From a checkpoint of a small transformer trained on Wikipedia: vocabulary 50257, rotary positions.
MLP neurons of a small language model. Each row is named by its layer, matrix (gate and up: input weights) and neuron, and shows model dimensions 64-191. Each number is 128 + 24 x the weight over its row's rms, rounded and kept within 0 to 255. Numbers have three digits each. A neuron's up and down rows have the sign that makes its largest values positive.
After each neuron's rows, "fires in" lists the words (lower case) most often at its 100 highest values on Wikipedia text that the model never trained on; "fires after" lists the tokens most often just before its 100 highest values on Wikipedia text that the model never trained on.

L7.gate1989:169135138132125174164142124138120128146126089142135110106094124129154135095132151118118123158202137100107157106146118091126094137143132131153135142149129100145191118164144139104124109099153136120115161131126138115123107085114137143129143099180103099151110117159089154126159150116144126125122133167105121171143120147130110129127121131134122138119174169142169131091160113161118172180079
L7.up1989:104121137142151153131137106112114127109189108135140144090123096114113159079104121101079130110114167149117101129134144114082111156107154128134115126154123108110111154101140101143143139162113128165101100153132138126121139105125103112124115139125126068173095159132122130167158148115148167138153131114111184139127138140093102134113127164130147122126120138149116121129175120120133125086116
fires in: "the", "these", "two", "such", "new", "of"
fires after: " of", " the", " for", " from"

L7.gate270:142170117102152158046112122143112121148144105101111123144181141103128114106160082159120088113104149140155169152165112101141108147121121093115127140154132105127125119153137083116124147148057085141125111142135111131154176150119163132123137154127128143154140127144117102143154078096119097134133136120130131128104125109114102149118116144131091095172133145107125133117158092169138108134174
L7.up270:086145155096136133094132113118139101099077119161112112089143134139157111125144136153125149090108126105107140087144144147143121121105112173105163096106147118138145144117128107122107170112110160113115104133142095109154142140106147157107110137130142104146145129141108097128139167129103140125086103111111134137105125169144139178107115115111114139092114137143098114098103128132168087162142
fires in: "a", "the", "own", "and", "have", "an"
fires after: " with", " for", " has", " had", " have", " its"

L10.gate1398:088135109081118194123140129191133176164140083089126122153155126114151159201183138130132098104161132147168171090139127150098159125106111127156152160142149098095148142162125122158134187067137136092116158168154141178099165139146127152130130109158113127128120120109175133076146125100138117169098148141104100126137096169114099151126132092094130168051143124129124137110116110127127124115141
L10.up1398:096079066136117104127138125115137119152120097134119116159130126106118125154100098128120141122153132119149113127079150117100123121163144112170177101118120137197164105191140125128062157117123162156161124157127128140135094141114160149171185141159120086122116112127072106112167106150115147173078097154105064149094171135119123143153128063138117170139088165140087175114149116125115135138136
fires in: "the"
fires after: " to", " at", " the", " on", " of"

L10.gate486:147095111146090129142136144137094127144126144131150115092142112138136142142154130102105132120140134138144147130159157111128135158136127164137142178100140096110148111151128147093132095134102120097127124129123183117119098124137130121116146134113187171169114069155114084095155140135153139088124155108124123150099118137096156138110141125118130135126159132100155127153079193093076058156142
L10.up486:163163144130146124093159136120120137113124166149158128138132114117148109131084136110122143121121158154112134110173166108125104135126124084120162092100169127157163093137130136156109128134136134144076099115155116190077122136139111172131125107140194111143162132160104111129128120143088129120111129117129139135135136137121140117089113124111123123082138190124102112171109126142114106098097
fires in: "the", "on"
fires after: " to", " the", " in", " at"

L7.gate1234:148112109155175097099154104126090115107172130173089123152114107126135134144127148100139131151137130107163132159146132136164129101124133136114140118136086089121083109137089089170125146145143113138151158157145116103110117170125133094124119131164150159137122144139156132185148112132101132163109141166142118141075154145145136126134145122106110122101109108153113120110122110108091132128182
L7.up1234:140138140161106131183125092156108153129151161098106103137155164165165138153124127164097127094121136085127101134136145127135116135134159137069193134122120120152135146116112149139155146149153144129104109135158120141117150147103119091107138128118121146152112112171135124145094110162134153116094169138098090173141137124129134144121143126142119196097158115115140111104130094135148162099152
fires in: "the"
fires after: " of", " to", " at", " from", " with"

L7.gate563:092099111125121123136122170139134109071073069131073101128101144098161112091090098106135107135127111134145144106172136139112094162157130145139132112153120104111132142143132130161141121126104121109115135145153171121144110140127129171125117122090128137159094103131129098126148152128108152118110116093089115132169158124168143077152130168148125125082157119099112116110112159164128114117126
L7.up563:099088116116146161130120127132165070130149097148133143178174129106143167130144153130178146129157090144127116089118139120099137157101142112119144133093117129114130114114166130123125140099117117181065154110140137132147104157104149121109131142083128098124098103139119120127131140153147109137128127148113091157116163211120113135140150130162097127106149123102124146137107171108089115162108
fires in: "the", "upper", "top"
fires after: " the", " to", " at", " At", " and", " on"

L7.gate1336:090118130162102154107156104174130115154144097136145123163119126177131161177105084136107164131131131119158123123137113120141139174099109078133115136169117133130125111178130163157157096164127162133124139137175107105154121125116126123140126108161105117083125100131103147069135120172140146124126129148150143139122136177151133106101167111128121125117144104116108081096165121140087100132115
L7.up1336:108123113144136102079122156120108087119093105131147094118142114165112184131093124118086153092093085138149109126158115110148147150103125121147101138160093133157117115134104121152118108138102097110130157083106174126118167091136148086114142151120122109139079117095115131155142114132137129097114136099102144104176158134159127123091148141105141132104144120090128143132130108144096079139097
fires in: "the", "its", "his", "on", "s", "their"
fires after: " on", " in", " the", " to", " its", " included"

L7.gate882:173158119117116138088109112114142156130115114144162106158123110136145112135123154107146106128136151116152131091124126162139099145131139084158170152070127120128159085128119124196091132159067123123151153129101146086162143155105092130157139159116147159165147131144138096133168157137109118076154167143150162138115119133149089133144139118135149169093120112100121120115131135199108090150157
L7.up882:142151110099137094139126153090137164116087127136103114125112135127146133093128120093113158157112168164164087091105127115122135131153159151097125106124076176153157121142129123127118125138107160155104125110170121097138131146091146078119145139171091161143169156117091130124159117106072149143146118137152131103121095094132133128126154160123150103132141106086148141116154112093122134139155
fires in: "the", "and"
fires after: " and", " with", " to", " as"

L7.gate1544:125122149137117138128126100148096077110121102130140143070146125107180170182119142094114137142138158093145156117120104155169113146134117162174097068079111088127171179161164143120120110113139133096141134089086134122142090188099154132168145121180176124090135131143130099093163109146150141128180157141123131129127148113159105126142126149145104207081102138150148120112140089144109116124147
L7.up1544:147105147101084134130140120136098114156158116144122140127170122139133171146111154155136139148149082104103108100132109124148129110126106166154118155084123150091142135122081171133130135116130132139120139092117080147145145133152103116121155130135105083156146178148130162135120117124136148140157124169134105104156118150153174125132167159139133123166143081100112155095097121121114160143145
fires in: "the", "at", "for", "a"
fires after: " of", " for", " by", " in", " at"

L7.gate1581:111126128110106159166142105131106110133103128152097155168141079133137130120110067149152137104119132153161136087149141121122084127144093162117136125103128125109169103175152141125143102142119148132107158151124134132088140154131132111102125133100124111135167114137145110133140142139097144153102176117136143101138157117104093177064155172146120118118143151119138126132166131126189128125149
L7.up1581:117156183118149162148115112108115140095085133142145132132124107112126116175117105157119116120093136143135135131136103186106115152133130149134148089107135090127163150145111131150146162152134122116138153152116153172138137156138108086148120128156145151144147121122138121120130143161120143103118169148159143132132118131143138166064178125120126122108147088131101142105111110139126148116172
fires in: "the", "a", "their"
fires after: " of", " to", " by"

L7.gate646:143121114142100135173111128090150127146149123128120153147142113111154092114110117130153146136131115128129132121153132166082143118092120113149133154108156098125161160144098078164106134134105138127169107153144105165123117152153126187118147143097152110122170145103136111122104120142110155156131122055198154142118141141122128106115130107125121142139113157108171145137122106144126110155097
L7.up646:145121104117139147120157112102104133144080161139099135110095090083138146116108120096131092174133075126145088140159136092127146129145136138129122142099113101106114110144136131164150147126130131138095092128126179105138130121088139126143133114124142139132154104098139104133161144125124111156131108136124144142086136148122113148110127130091134110093112144138104143161116188137129145093140
fires in: "the"
fires after: " at", " to", " At"

L7.gate1380:184150129142134153152130149143136126097112144159108155118112094142120134151105135140124137134143114076123159124122138124197116119105104160151134161120135097108146155150147197201124139136127120166152106129132112120129154137168100118114169097143199119137114098117083167140150112132152145119116143116098134160125118126123144103136139079144134105151132114158075147126107117142139162097065
L7.up1380:141137152163153148134104150120113149183129161141182132143121154093109108150140082082099127110172135131116143107157097117116132133097083101168137133127131145114147141116141138092145124118162097152114116124134162115120139124088118129148127082123162126102147097111146097091130165119108127140108121117077148153128128140156092127128109108156115185154086139130114129131132174113162135149148
fires in: "the", "in"
fires after: " of", " in"

L7.gate373:163141119140145082111146168081114154119161129124089126142102118137099127154116138146149125141135118119121124123143146180185131137121076154141153128130154105102104144126108148164135116167145112146127127176116128088071137115111135120141172101150164105172114134156145121186133127131135123125142117140119121140117127109178105160130152175177106098164133113136106120145111117113153129117091
L7.up373:109098155112125166087152151103132115116164134123169130135129125146168116072087136131127113144122123121155146102103094168128158100118120125080127111120162133177116103098139119121128130120102144144114113117124140142138147124145146148103128158036189131117135118140083145122120110114122138119164093138125095148111153134133139179142127126108105093157159139169105149124126114144072134136114
fires in: "1", "one"
fires after: " |", " as", "|", ";"

L7.gate1384:131079096119118108156173120090157111079146152126110140119093110158155135113166126087143149112103124097163090148132155139101175142147122122150159162175158105139139086145120118109105111121135112125117099153143145137070133106139123161131118108150094144109153097137136129099122082146143159114106135129125137201130106096091109108147123119138084111106100131153100144129155120135190157117096
L7.up1384:136115104097085114161132140076132118097109132126099135149156149111121146134152139086131121124185144143176115133088154144098145122134118143089107139146144076126139073115098141120116067116100097115147131157126131133097138106139126149120142156096121135087187136126146138119106115078123145107143119162073160103116128123105089131141140116143094091107118157139103093163148129114119172115093
fires in: "because", "use", "end", "creation", "presence"
fires after: " the", "\n"

L10.gate22:133127114090137149118103118164086139082135134115140106092103127094146149184177157174141134113164108115110102095127150206131120166160119149159132083149142099135118155158116148112125154150126174109183161126114146099140105095191098141095118101190131132133123130137125132112148124111122140142103109134108168133123136153097151140152123173147122216103119136138124113133151114144120118149109
L10.up22:123130137116152135140141128155091096114148174108110135071137147103139138151117168156089142122148142146140117127110136175134119170115103172142128105129156119118141175194176163117127140150110082137200093138120143122135137103142125135143121091164177124147170155112135124124111110131112134157128126131128161175148097147082139117162174160128112151145132096103121104165151100109142142112102
fires in: "the", "of", "s", "most"
fires after: " of", " one", " among", " the"

L7.gate260:120189126077113129092145119115141135112130103153113147122168102106135103145150144085115092148098132136153126124184159126124074159093137082168136135147134113180141079174177151106130098139144088160165151133115096083084112141119120119178111114144113117136080158104096177110113147145111098152143097170114102085111121163127127103112172167125122090137101123158158131134145080125148131137128
L7.up260:160136111119187110106111106158116120128119104129140129123163086139105086112094157143110088164085113121169186153138127133168072155129173116133109103160129127105148127130134088146151152096151094099083151105115122097107125067155139114095148153133120130128150119131142132124139177141123150133153137157135153065164139108152127114125122144162128145142163093102142145151107132135164120126110
fires in: "16", "9", "7", "14", "11", "13"
fires after: "|", " |", " December"

L7.gate795:156138172094159174124096113116156158147151140159151110090147171149146123148152145150127102140116128173163143110136091108151105137138159164115167141126128134126136125118142172134136094140115115142108134137135109164064157137174129142122127110131136118140127135141151125148101126125127157138130106090107134132128159132152105129117107153150154149124117159167118113136165094126090082175132
L7.up795:145124085133139132130200127099115173106117109165143119143109106132112154098108122164166162116109125085107091101074084125142097173102172126132121099135139090129142126119101115117107093116103123122141120146117119157141164110089135101139138131099128137151148131120165096132158093123117165153114142054140132152102113125140125122132132104128092197136126135119099115118084127164158141102128
fires in: "the", "this", "foreign"
fires after: " in", " of", " at", " to"

L10.gate1805:111119160121120158172149157194078152174118115124099140126109115104117155156162141076150114098146171099203154153147139088106101119107129116126106063145106151137110147088155095124092099112142124137114137127101125151104117101133126092134099132141117156106128117115130121092097082092128102126111137135134144140131125101109117114107132154150161149106112155122123127119068101173109164103126
L10.up1805:109120123157074133185165157139130141130146149102087144093118097108122142118124103099104108114096176141147147151079180101125132107111090108114099132132137145148144128108151149118134110083125162139141093139126091170133137110107125120153126126175155138088120113147156123125123125121105120096120145151153148173150104130118155138127125163099143093087091082151162090138106105089119138130090
fires in: "the", "his", "their", "her", "its", "s"
fires after: " to", " for", " of", " and", " his"

L10.gate554:054088126128172137139112138148129147128162116136078175145101131143115144154101102122141149104128105143076149110079131125113072135104094131123077112060096129142128084102147159133147116135109104140128139116121106127129120153099115145158152119140118075128108126120152141175111132077140164140117095121156162114087110103153115112136131111141127159100140159115165124161096147128157115157096
L10.up554:135127130121129122122125135165155131149115181120142126099160163089145128125059109110141127080175105121130110116121139129090113167106123161145126116124156113115147095133127098077121160164155144139167114134113151141130102092077170099138138105163124090136103118099151146117142173131115186133136168124134142149095169088133124085124135073136137097127127175147141110188127133142126109101103
fires in: "0"
fires after: " |", " the"

L10.gate13:096124113145096157124094116100143087153138117081120216141140129097124080110167092135163078154091110143111121131128154128157129136125146102143121126167127134156152119088100123141112185122140168093025133164124099133128108120129139141123129129156162110137150171118090143107094128110104134140138154103089110154084111086039126130094138135168104084128098133143097148117116113127182126108135
L10.up13:133147115081121104113125168106140111111104102096151121095095128109161128110144089098112135137159138124155114091114130172152118147128109106128141125118097171159141105138150143152138111134076111142125132177158127131095171134128109115112125147106129151164141122112154118109124139089147143120140170088118114147141110122116141114094133129079110142116127148129167131131155137147134172148124
fires in: "the", "a", "its", "his", "s", "their"
fires after: " at", " on", " was", " as", " At", " is"

L7.gate1093:162143079121158125145122081156131115135137123128145076107144131089120152132110178117125117161125162068154151086136106127137106140126152093111136123125113131096149142130132165156137118121136153144095145138141149096082142146121149087134162131120134127101152098163108141137120109108109105137114151138172125134106113101135106140136106162139097120133105122141170118157132126151109125135119
L7.up1093:109128151085130086135126105161106148137139138100145094096157124091087119137124138133169059106142147112125111151120124138076140142125126143123125088120103150131150112157130118116157173133114109126124105188119154131133136085146149116149111080131103126104151136074125108107131145170137105130107151110073091137075148146133099127134121160103097089073128136166167111080129164133140146136130
fires in: "the", "part", "gynecology"
fires after: " was", " is", " as", " became", " also", "yn"

L7.gate190:153110084127155129117062123142087145099114085147134142114174123178126129155130119125136105135080108088141101133135137125120146108122142115136161143100126138163154146076130122146157124092112114123116159100131103106155148164132112146098127154154146126110116118189116123128112125135074184151163122106151123113135140108144094142108157103199117080126140128133105138136127108159135147094134
L7.up190:093093134137123133151153155124094132092152144098136163113169159117130109152087115140168155109113155141123114132169094119087092161138159106129108136120146138109111146109180101144140106106106130123101155106122140115127151145119097124095118149120121098136135172131155148114148170114089170146102123124164131090132155122130068169142097164109146122136116174134173108179118167168103097121145
fires in: "4", "3", "7", "5", "6", "11"
fires after: " |", " /", "-", "|", "\n"

L7.gate640:139142115154114132092144116147143164103109151162084153115162142113112097125161157153080124170148155168113130096132158169124152128134115125116180119106097133135095127136147093117122116130093135112103128142115140150112113106117096133121142121168175121139124093122137088124145156132165127144139111102143152145081118116128127134132140111112067115111091135103162105115136108106075119128154
L7.up640:152125149141128117111154085152117198097138144116127131115162146090168148096090112116114122088126148185160180143099143146132119139179113150107112178089152123170124118150149103127161139078070164115110140187138112127139102101132132103109158147186150066122145117101174115147181094166134135118099112069082125176119181129111122135086112140131117111124106169118140139119133116151100106105096
fires in: "the"
fires after: " in", " In", " with", " at", " on", " the"